MLP neurons of a small language model. Each row is named by its layer, matrix (down: output weights) and neuron, and shows model dimensions 96-191. Each number is 50 + 15 x the weight over its row's rms, rounded and kept within 0 to 99.
After each neuron's rows, "raises" lists the tokens whose logits its output raises most directly, leaving later layers aside.

L5.down68:50 46 29 40 56 48 55 34 37 67 20 67 33 50 69 44 72 65 55 37 67 41 69 23 63 49 38 59 38 70 50 10 37 56 50 47 37 50 56 42 47 71 35 41 74 70 70 35 46 31 57 53 59 30 46 50 51 25 70 33 34 51 39 43 81 83 64 50 44 39 59 65 58 46 23 78 62 61 46 52 49 67 30 49 23 32 56 37 20 57 45 35 57 31 31 51
raises: "ance", "age", "int", "or", "aged"

L5.down22:50 28 42 40 21 50 62 45 55 34 45 53 53 50 56 38 52 68 74 39 38 19 46 58 41 48 40 88 44 51 32 39 44 68 36 57 29 66 61 49 48 77 64 54 56 59 65 70 46 44 56 49 33 30 60 53 36 65 51 67 46 43 77 32 52 87 31 56 34 55 54 33 59 65 50 45 42 45 69 28 43 63 61 46 70 36 52 57 47 48 62 57 46 50 26 35
raises: "ple", "o", "p", "ba", "po"

L5.down1534:50 44 25 49 46 46 50 96 59 50 61 39 50 36 64 41 69 84 40 54 43 82 42 50 54 45 58 24 39 33 63 50 39 50 44 55 47 47 58 36 23 65 35 63 69 42 36 54 55 47 68 37 33 62 34 35 59 48 60 46 56 72 40 62 52 59 59 61 63 50 45 68 45 24 67 55 39 14 68 52 53 66 54 29 45 31 40 44 32 56 65 50 36 39 37 46
raises: "ant", "ran", "an", "ell", "nd"

L5.down1140:80 67 32 40 37 44 28 67 40 57 53 38 54 50 49 53 45 54 57 49 34 33 41 42 33 35 31 56 67 56 41 69 33 70 68 52 55 75 48 41 26 87 47 65 65 39 72 50 41 54 44 56 61 52 35 62 58 69 66 58 65 42 54 69 53 65 64 67 31 49 64 50 47 57 54 62 44 37 43 47 50 51 62 56 49 41 52 59 55 44 52 37 57 45 61 64
raises: "age", "rt", "re", "Career", "ence"

L5.down475:77 59 38 53 77 63 47 51 73 28 62 50 45 42 32 44 63 42 45 31 29 65 41 75 49 41 61 39 35 41 69 47 71 64 56 42 47 35 71 31 41 65 44 72 35 40 48 60 39 55 20 54 50 48 48 48 46 31 54 51 41 44 17 57 81 26 46 58 72 60 41 40 52 39 44 51 38 38 76 34 43 30 38 39 57 53 34 71 58 83 05 45 02 55 73 73
raises: "re", "ner", "ra", "air", "y"

L5.down6:66 25 38 82 75 53 67 43 32 66 48 45 39 48 64 40 50 39 28 48 51 63 42 23 76 47 43 62 67 75 48 98 56 58 35 67 50 54 55 49 44 82 56 77 36 57 59 44 37 44 41 40 69 62 56 74 64 30 42 57 30 37 17 37 48 52 32 50 51 50 37 76 50 65 48 47 39 50 41 42 60 57 53 60 34 34 72 35 40 35 58 48 52 68 57 60
raises: "on", "red", "air", "ock", "ate"

L5.down108:63 49 51 27 47 71 55 67 48 43 48 37 30 61 60 46 69 32 61 51 29 26 56 50 46 61 68 43 68 43 58 34 55 55 41 23 32 75 69 49 29 56 50 55 54 44 63 55 57 53 75 28 32 73 23 63 40 47 61 42 44 57 27 49 66 41 56 40 79 49 48 65 39 57 70 69 61 43 21 63 61 51 55 42 45 45 62 38 63 55 74 65 30 74 35 32
raises: "u", "ness", "il", "ual", "man"

L5.down987:84 57 57 57 61 65 55 25 39 73 63 56 52 26 38 30 48 47 72 31 58 52 75 35 71 45 54 55 36 54 52 43 57 28 52 49 29 43 34 70 19 67 56 75 48 56 32 58 33 58 41 37 29 51 59 38 48 55 36 43 53 35 23 64 43 39 38 42 36 55 24 17 41 36 53 60 29 50 67 83 24 48 68 53 30 46 31 47 37 46 19 23 50 44 62 48
raises: "old", "ction", "ct", "ition", "am"

L5.down368:62 81 60 56 42 23 56 38 73 46 46 44 62 40 64 46 57 43 61 75 47 62 47 34 42 40 70 83 54 56 74 56 73 63 51 54 55 74 41 43 48 53 47 27 49 46 50 67 28 37 56 45 22 80 31 50 50 65 41 25 39 70 47 69 76 49 42 45 59 49 31 61 53 40 61 33 70 38 67 56 32 35 72 60 24 51 33 80 57 20 72 47 62 63 45 30
raises: "ca", "ha", "se", "ch", "ham"